config = dict(
    num_hidden_layers=9,
    num_attention_heads=7,
    head_dim=32,
    rope_theta=100000.0,
    attn_scale=0.177,
    bias='none',
    tie_word_embeddings=False,
    init_std_up=0.0574,
    init_std_down=0.0135,
    optimizer='muon_variant',
    max_grad_norm=2.0,
    decay_fraction=1.0,
    batch_tokens=32768,
)
MLP neurons of a small language model. Each row is named by its layer, matrix (gate and up: input weights; down: output weights) and neuron, and shows model dimensions 112-207. Each number is 50 + 15 x the weight over its row's rms, rounded and kept within 0 to 99. A neuron's up and down rows have the sign that makes its largest values positive.
After each neuron's rows, "fires before" lists the tokens most often just after its 100 highest values on Wikipedia text that the model never trained on.

L6.gate196:38 48 55 53 26 63 60 35 67 38 48 66 11 45 41 56 48 60 60 41 17 55 57 59 55 30 66 65 68 36 61 60 42 44 38 44 46 25 36 36 50 56 58 76 42 16 54 61 61 72 79 67 58 41 48 64 33 61 27 49 29 58 37 73 42 32 83 47 60 51 15 49 71 51 74 52 47 55 53 57 28 35 81 67 68 71 21 36 57 63 46 54 67 45 38 59
L6.up196:40 57 52 56 60 45 57 52 58 41 72 57 46 61 45 68 40 76 54 34 64 42 46 44 46 64 60 45 55 57 66 70 36 45 55 47 47 16 51 51 30 60 43 37 89 38 50 43 22 63 60 65 76 58 59 43 24 47 41 57 53 50 37 68 26 39 48 65 43 50 46 45 46 63 09 36 65 52 74 50 55 43 77 61 90 61 47 42 37 36 75 54 43 46 32 40
L6.down196:49 14 66 47 33 46 55 54 73 30 51 54 52 48 62 82 55 61 46 25 56 43 41 28 61 40 56 27 38 37 55 38 70 66 40 54 83 33 38 63 48 63 50 46 46 55 33 15 50 62 71 26 66 39 65 58 34 40 67 59 67 32 51 48 28 50 52 30 28 37 29 58 75 38 37 60 56 63 64 78 45 54 64 46 51 56 37 25 53 49 32 57 69 51 44 67
fires before: "\n", "it"

L6.gate191:58 31 37 22 32 30 50 64 31 55 56 42 55 38 36 53 65 53 60 39 44 70 17 48 43 60 34 31 74 39 72 24 61 67 35 79 29 57 65 32 72 37 65 74 62 64 55 53 35 46 41 67 54 39 43 64 51 57 33 40 29 38 59 37 53 30 54 33 71 36 34 65 60 71 57 60 40 28 55 49 15 47 75 43 71 49 73 54 55 59 57 47 57 64 61 37
L6.up191:54 85 60 37 45 48 42 46 41 53 47 90 71 69 54 57 49 40 66 68 61 62 52 49 34 56 40 41 59 61 74 38 65 65 65 49 46 79 39 35 55 58 56 34 63 51 12 72 35 58 65 71 52 48 69 41 58 05 25 56 50 52 29 34 60 43 53 37 57 59 62 46 70 65 92 58 61 49 81 51 52 65 42 45 55 70 66 47 77 58 41 68 68 46 75 22
L6.down191:58 45 49 40 35 33 60 42 59 30 45 29 52 49 49 38 50 47 50 45 59 47 31 67 38 50 55 50 68 60 48 37 38 62 66 44 58 05 67 62 65 36 98 59 53 58 50 43 38 74 52 45 62 52 49 41 46 63 46 54 31 42 68 72 35 50 50 50 56 55 24 45 48 51 62 60 32 46 65 47 70 46 76 63 62 58 56 37 58 39 52 49 31 44 46 46
fires before: "ist", "ister", "te", "or", "ction"

L6.gate114:59 18 55 41 59 17 72 52 37 44 59 47 64 60 49 48 33 52 59 54 52 52 43 62 50 40 73 82 53 65 29 56 35 70 48 28 57 59 52 81 51 24 40 70 41 58 23 70 43 39 26 59 44 37 57 38 61 75 54 43 31 68 25 54 84 15 12 54 75 49 42 55 45 65 34 46 22 57 87 55 57 57 49 45 36 40 58 41 33 45 28 34 54 32 54 51
L6.up114:44 42 46 83 41 25 54 29 44 54 51 42 49 60 40 38 60 64 50 50 50 79 75 48 56 33 24 71 41 41 54 33 58 38 28 57 58 35 59 55 60 53 51 74 31 76 51 54 60 73 45 55 46 11 35 35 47 44 60 42 48 51 31 60 80 29 65 30 54 47 49 29 73 37 44 42 41 53 46 78 61 56 48 59 08 64 90 42 52 65 47 26 55 28 50 40
L6.down114:44 28 48 71 83 52 75 49 63 54 55 51 29 16 45 45 68 67 29 58 51 33 47 42 48 51 29 78 43 56 57 43 43 45 37 73 76 37 70 44 55 44 77 37 40 45 57 54 41 60 50 43 54 56 49 23 45 58 59 41 33 54 73 26 55 46 27 11 50 43 34 43 35 63 37 58 68 39 73 64 35 72 47 64 34 52 41 63 36 52 45 56 40 45 58 43
fires before: "air", "in", "ina", "ang", "all", "ief"

L3.gate204:62 42 65 38 41 68 51 29 43 48 65 23 55 69 59 30 38 51 46 55 52 60 51 41 47 40 27 36 49 25 34 62 47 49 54 43 44 84 74 37 76 51 14 41 30 72 31 58 61 60 40 27 83 46 52 58 44 56 53 66 67 72 27 60 72 39 34 59 70 52 56 49 51 52 33 50 65 57 52 57 51 37 37 40 56 33 37 49 62 44 36 69 63 57 73 22
L3.up204:67 41 29 45 38 38 46 66 61 26 72 35 73 40 45 43 15 41 47 60 34 74 27 22 56 51 52 12 57 43 53 49 58 59 63 47 26 58 55 57 69 33 32 29 28 55 66 63 18 37 47 55 39 47 44 65 62 62 53 58 55 57 55 38 61 40 70 60 39 55 45 43 39 81 11 58 41 47 56 41 31 51 40 51 70 50 66 49 58 42 58 60 29 62 52 53
L3.down204:62 38 47 33 61 78 56 40 54 54 58 68 49 77 53 60 71 56 62 27 44 61 49 44 55 25 58 79 56 34 42 50 35 47 77 26 63 32 53 24 38 56 65 59 58 31 59 51 47 34 48 40 24 50 33 80 47 64 15 21 44 77 50 55 35 41 30 45 31 49 50 30 38 72 49 41 43 29 78 45 53 64 77 49 63 62 58 54 36 40 45 62 32 17 51 33
fires before: "ther", " mi", ":", " (", "ch", "m"

L3.gate224:46 57 57 43 48 84 67 51 54 37 64 67 39 60 45 23 75 37 36 42 38 36 48 41 57 73 57 36 62 72 41 53 33 50 64 50 87 41 29 35 73 31 86 53 58 43 72 43 41 50 43 53 52 30 64 56 54 55 44 60 67 39 51 33 52 55 50 55 29 54 67 52 72 34 30 30 50 52 28 34 38 10 34 53 43 34 70 57 39 38 58 52 64 79 74 33
L3.up224:52 35 59 73 46 67 43 60 70 22 60 66 26 53 63 53 57 52 31 34 62 51 32 53 66 62 49 44 58 39 51 54 64 52 60 45 58 47 25 42 59 31 61 66 65 47 44 39 49 47 90 25 39 40 44 62 60 39 56 43 67 28 50 35 47 68 57 62 36 79 54 40 40 47 50 24 65 69 26 50 38 32 26 41 59 63 67 58 44 31 25 56 75 60 51 61
L3.down224:53 64 74 71 34 57 66 60 40 56 25 21 62 34 56 63 46 56 18 52 56 84 64 35 40 22 45 44 46 48 61 41 36 33 34 58 34 33 51 61 28 66 34 63 53 67 55 20 47 71 34 68 27 65 41 35 60 38 42 47 63 27 41 52 18 47 42 72 45 44 44 40 66 49 66 45 73 35 52 36 55 42 37 24 57 53 80 64 71 67 53 74 37 44 56 51
fires before: "\n", " n", " ", " C", " G"

L6.gate0:49 68 43 38 24 70 40 47 69 41 35 60 66 35 23 38 77 55 50 26 53 50 68 65 42 74 49 39 74 68 76 49 33 29 61 55 68 32 52 49 52 46 54 37 55 52 34 56 49 61 69 41 67 38 42 38 40 66 78 46 41 70 37 42 30 51 56 49 54 48 43 59 63 59 61 35 55 34 59 61 33 85 85 58 51 38 75 30 37 25 24 77 49 61 36 35
L6.up0:48 33 49 47 65 55 66 63 69 45 74 55 39 63 67 33 33 58 14 74 46 70 35 28 35 39 49 43 47 67 76 34 41 80 46 33 57 43 12 63 51 47 20 60 61 33 54 77 41 51 56 28 39 57 71 40 68 44 54 54 41 53 42 09 34 34 74 46 38 58 47 41 45 40 47 43 42 53 50 66 39 72 39 38 52 37 51 48 39 56 23 44 37 34 65 79
L6.down0:54 41 76 58 59 78 58 74 24 38 51 41 61 35 38 50 37 39 56 53 19 57 46 22 30 62 37 36 74 64 43 34 31 70 45 43 28 53 51 46 47 61 52 47 56 50 53 82 24 49 60 44 33 52 71 48 04 43 48 63 21 49 48 72 51 37 39 57 74 52 46 50 43 58 80 36 47 29 50 71 47 62 55 74 39 60 27 43 48 63 51 41 55 40 55 48
fires before: " by", " in", " to"

L3.gate233:65 40 45 51 63 82 23 39 56 16 63 79 16 78 29 48 66 61 50 49 60 61 47 59 76 47 61 39 58 40 37 33 54 36 52 53 56 49 62 47 46 76 53 23 57 48 35 62 43 70 61 55 71 26 63 33 91 67 46 47 54 51 40 51 73 44 41 56 42 45 47 74 47 22 72 49 44 45 75 42 49 81 42 35 41 88 18 70 55 42 53 57 43 70 54 28
L3.up233:45 38 23 64 73 67 33 19 42 65 48 85 31 85 33 52 36 66 52 31 60 43 47 75 60 69 31 58 71 58 38 36 52 48 42 48 36 51 85 39 69 71 68 38 58 32 20 66 39 44 67 32 65 33 71 28 39 50 67 63 51 38 55 32 42 56 41 66 46 34 49 61 62 37 63 33 55 47 62 62 47 54 54 50 41 55 57 57 72 31 53 61 47 61 43 42
L3.down233:50 22 47 64 51 59 30 36 16 49 41 48 51 26 56 23 49 59 55 32 43 42 52 33 51 57 38 41 60 46 55 50 33 56 16 57 54 57 53 73 67 57 66 24 62 21 27 45 73 54 58 17 55 41 43 56 50 51 83 36 62 31 75 81 55 66 72 56 76 68 41 74 57 70 62 51 96 46 62 74 22 48 54 36 58 50 64 47 51 38 18 64 44 59 47 52
fires before: "o", "ond", "ent", " to", "over", " by"

L6.gate280:44 59 66 62 64 52 39 55 38 72 52 52 63 47 58 40 51 46 65 58 90 50 64 38 17 38 45 49 38 45 38 68 60 45 24 59 58 39 36 47 34 34 52 76 03 34 56 75 34 47 59 65 59 54 65 63 46 35 55 78 27 65 42 49 67 35 54 25 69 56 73 45 57 38 55 72 33 78 44 16 59 58 33 44 46 42 39 46 72 67 34 35 46 31 27 51
L6.up280:59 60 57 33 33 57 98 28 42 59 43 24 55 42 66 76 57 47 26 47 75 37 24 42 42 48 59 55 48 39 71 47 63 67 47 69 51 52 65 44 37 43 67 71 33 46 48 65 51 57 57 45 59 28 59 62 42 44 47 59 58 40 22 58 46 42 36 25 40 37 58 71 51 38 47 21 79 42 78 42 62 54 44 46 71 62 21 57 39 70 66 33 70 88 28 49
L6.down280:54 63 55 28 40 39 56 30 45 40 38 67 40 53 54 41 69 38 30 55 55 34 49 64 36 56 18 52 55 69 30 84 27 72 47 62 60 68 20 29 29 50 55 74 46 34 67 40 39 54 59 20 41 45 61 30 49 45 57 83 63 43 65 48 58 66 52 23 40 52 50 37 54 55 35 61 50 39 59 33 69 62 49 24 49 51 50 31 36 28 31 42 57 47 46 55
fires before: "serv", "t", "ference", "se", "s"

L6.gate141:53 61 52 36 57 62 47 58 52 55 57 28 29 49 54 33 67 30 49 26 54 28 38 60 23 40 37 64 57 39 54 60 31 70 54 28 44 69 55 67 59 49 20 62 75 50 45 49 58 59 49 34 50 65 63 42 44 34 64 55 38 42 39 65 56 75 40 57 38 73 64 67 34 57 54 46 26 45 57 51 09 47 49 26 58 48 56 38 57 43 21 39 57 70 62 43
L6.up141:79 68 44 32 45 46 51 63 50 26 46 55 53 58 43 48 52 48 60 46 43 60 42 65 43 78 43 76 67 44 27 47 50 44 56 28 56 81 17 34 39 17 41 74 41 41 24 65 50 46 43 26 60 47 82 42 50 14 68 45 60 50 32 30 31 57 55 48 56 43 43 52 38 25 34 37 58 58 33 58 41 19 77 52 38 23 26 25 62 52 60 40 67 45 43 39
L6.down141:45 63 65 56 48 57 44 57 46 52 53 68 65 25 39 41 60 33 53 44 69 30 53 58 41 40 55 72 54 19 32 45 47 21 55 21 55 56 37 44 33 26 55 67 34 49 35 49 51 46 48 59 52 57 61 54 53 26 42 37 50 30 60 43 68 58 41 44 75 26 46 62 40 50 57 68 53 47 38 25 68 63 60 59 40 27 49 54 39 55 70 62 60 49 66 71
fires before: "s", " of"

L6.gate319:47 55 47 78 49 57 31 26 40 49 42 37 51 47 43 75 63 40 57 70 57 52 58 64 33 48 76 49 40 61 48 66 31 39 47 31 60 71 41 52 71 37 25 43 55 52 41 44 60 69 40 49 34 38 50 80 48 36 46 48 65 66 59 68 45 71 46 72 51 51 60 51 26 64 56 65 24 60 47 41 66 43 54 61 69 35 29 44 41 39 39 51 80 55 47 39
L6.up319:42 58 52 22 27 32 58 34 73 74 26 46 45 45 42 53 47 56 33 66 56 60 33 40 36 48 33 76 35 26 33 51 29 60 73 58 38 46 27 69 58 47 46 49 51 56 57 44 52 45 60 43 70 44 51 59 43 35 40 75 49 63 59 69 40 31 55 38 37 56 52 68 58 24 79 40 51 32 11 69 70 68 63 52 71 32 81 61 32 36 54 23 37 57 79 34
L6.down319:30 60 69 25 33 30 68 44 34 55 16 33 35 26 66 59 61 29 63 63 54 49 42 41 53 59 27 50 59 46 47 30 58 63 32 63 68 40 48 47 61 77 42 40 55 47 59 64 46 50 33 57 69 82 53 55 46 41 43 70 51 64 50 54 50 23 52 30 22 00 87 39 38 41 42 70 63 53 51 46 54 44 45 55 33 63 54 52 53 58 70 47 47 37 48 45
fires before: "\n", "te", "ation", "|"

L6.gate88:50 42 65 59 47 40 53 54 54 46 72 38 38 47 55 65 44 70 58 61 32 75 60 70 26 69 62 38 84 27 68 55 40 30 56 46 78 52 53 68 51 49 41 29 55 51 62 55 53 64 54 41 59 33 66 47 39 50 40 30 42 55 52 62 40 71 40 26 52 73 65 60 31 42 20 51 31 79 43 68 50 60 46 52 63 71 48 53 79 42 56 63 48 73 50 37
L6.up88:25 53 67 60 35 71 47 60 12 16 43 36 62 53 45 68 48 33 39 64 24 59 48 34 34 55 62 62 78 40 32 32 45 50 43 80 52 72 55 52 82 66 71 44 70 68 46 78 77 54 40 49 36 17 85 52 53 66 44 53 44 64 65 51 25 55 34 45 67 38 64 40 47 54 25 52 58 46 57 18 51 62 37 60 71 64 62 32 37 59 42 65 64 51 68 40
L6.down88:66 55 66 55 46 65 39 64 45 25 53 30 18 55 60 51 20 20 61 41 26 47 57 56 73 75 48 41 41 35 55 68 44 29 47 55 53 49 39 51 26 40 65 37 61 53 83 32 43 62 35 41 23 49 50 40 61 51 33 55 41 60 22 36 59 80 59 42 27 25 53 30 45 63 63 36 29 64 52 63 24 40 24 39 49 44 32 50 54 55 49 44 56 73 39 61
fires before: "r", "el", "ate", "in", "age", "ry"

L3.gate359:29 63 29 54 66 55 61 73 59 72 48 48 48 51 64 68 63 59 53 64 69 22 76 48 50 31 66 63 30 72 62 61 52 29 38 19 32 59 70 39 54 39 84 35 52 41 55 35 43 55 54 56 54 64 54 46 62 42 50 39 68 50 46 61 41 32 26 41 23 60 59 31 61 45 38 51 55 57 57 53 58 46 55 51 67 63 66 44 53 38 49 53 50 72 57 58
L3.up359:64 50 66 50 50 59 26 75 65 46 48 75 55 57 51 56 69 53 47 45 66 60 48 52 58 42 72 73 56 42 36 77 46 53 52 57 51 38 28 32 35 60 35 12 39 41 47 58 65 49 62 42 36 44 46 77 41 60 44 35 55 60 41 53 41 71 83 65 21 50 43 61 62 50 28 50 83 44 61 33 25 58 43 72 16 69 78 45 47 57 35 38 50 50 47 38
L3.down359:52 14 42 58 26 58 72 59 24 28 49 40 39 58 68 53 26 49 42 55 48 44 53 54 47 67 84 27 25 59 55 59 30 36 40 54 54 42 55 72 59 42 36 66 84 32 48 71 43 61 51 46 55 48 71 65 49 35 66 68 38 31 63 55 23 36 67 50 69 76 35 46 57 46 43 70 16 51 47 79 45 37 54 55 44 44 55 36 58 74 74 59 68 79 36 69
fires before: "\n", " 0", " ", " 10", " 2"

L3.gate96:46 53 51 48 42 70 81 42 69 69 41 50 51 33 65 59 59 55 45 58 40 60 53 42 33 75 56 47 40 34 62 77 20 38 38 47 54 52 78 48 28 53 43 78 19 52 17 42 52 72 54 73 68 39 47 25 48 67 21 19 20 48 12 94 64 58 64 73 49 51 53 45 51 55 72 43 41 48 43 66 62 57 46 49 28 42 73 47 67 56 30 61 38 39 24 51
L3.up96:49 35 44 48 26 34 84 58 49 87 62 75 69 60 45 46 52 68 59 28 35 58 41 52 52 72 35 37 42 53 59 43 26 53 31 61 35 71 71 38 37 59 65 71 48 39 42 54 31 67 68 52 62 68 94 48 25 61 38 28 35 43 48 52 65 30 55 44 46 89 59 39 29 42 55 47 54 59 57 75 63 28 52 34 45 50 58 54 28 65 48 60 43 60 41 63
L3.down96:33 39 47 10 14 56 77 50 99 63 54 38 32 59 36 27 47 65 39 59 66 52 42 64 39 44 61 34 50 37 51 53 50 45 49 41 61 55 78 67 59 37 54 44 69 48 45 43 51 58 55 44 68 41 28 34 46 70 17 27 39 30 61 69 06 63 83 40 42 67 56 63 44 34 56 47 29 84 46 57 23 42 55 60 56 48 47 51 58 63 48 64 41 47 38 40
fires before: "==", " in", " by", " on", "c", "ian"

L6.gate165:37 55 61 67 61 36 42 57 69 41 53 57 45 52 37 47 48 64 35 59 57 52 92 34 31 72 72 49 34 42 81 44 45 44 65 75 60 25 56 37 51 59 49 32 52 49 58 42 44 53 41 47 39 39 59 79 54 27 54 53 51 48 16 30 57 72 27 40 21 19 48 20 55 84 90 30 72 52 53 35 57 24 48 34 47 63 52 48 36 65 48 40 62 61 51 39
L6.up165:45 23 56 45 72 40 49 50 56 20 60 44 70 80 66 40 51 42 51 60 42 40 33 12 49 47 35 38 53 50 40 33 74 60 48 52 37 54 29 44 45 43 40 41 66 67 36 69 41 56 28 37 18 31 48 50 52 61 51 47 72 77 43 19 60 58 65 59 52 39 56 09 34 63 62 49 69 79 43 56 66 54 41 37 68 39 38 45 59 37 76 61 44 62 40 59
L6.down165:50 23 32 56 66 62 41 52 50 29 35 51 62 45 43 65 41 47 63 44 59 63 44 28 59 47 56 54 64 32 30 35 27 45 66 54 38 42 77 39 47 66 48 58 42 61 51 42 47 69 52 43 73 46 53 42 39 29 71 33 26 67 39 50 52 43 63 25 24 47 51 47 39 87 72 67 54 71 29 43 18 49 21 65 54 38 30 52 52 39 30 70 55 21 40 44
fires before: " as", " to", "ording", "ly", "ely"

L3.gate52:21 28 45 24 29 57 50 43 27 74 53 82 82 36 51 55 44 56 77 73 64 44 36 54 22 57 49 36 72 55 71 41 32 38 75 49 29 34 37 42 50 42 38 53 63 55 56 54 36 39 43 31 40 32 28 68 44 55 69 35 71 18 35 54 41 48 60 31 49 58 46 59 52 44 53 41 48 33 41 42 45 47 39 21 34 48 49 71 58 52 65 77 40 74 63 49
L3.up52:42 51 32 69 65 60 37 48 31 50 32 45 66 85 53 51 68 55 50 74 37 55 38 43 30 72 42 47 67 70 46 31 48 47 32 54 43 49 72 58 57 50 42 46 33 63 54 64 66 40 74 68 67 47 24 54 48 72 47 56 38 17 36 65 79 56 62 25 37 56 75 57 28 44 30 79 45 49 23 67 44 49 32 44 83 47 76 32 46 40 80 70 59 75 42 62
L3.down52:49 42 50 71 48 35 46 60 52 64 51 60 55 55 54 71 47 81 44 60 54 58 60 53 49 51 60 22 63 78 37 50 50 38 47 34 58 51 63 36 42 29 21 34 48 44 54 51 80 46 16 36 53 41 34 43 30 85 65 66 55 39 71 38 57 50 67 34 43 53 55 70 66 56 49 71 63 59 35 61 33 55 46 36 51 64 70 51 51 47 53 63 65 53 38 69
fires before: "\n", " |", "%"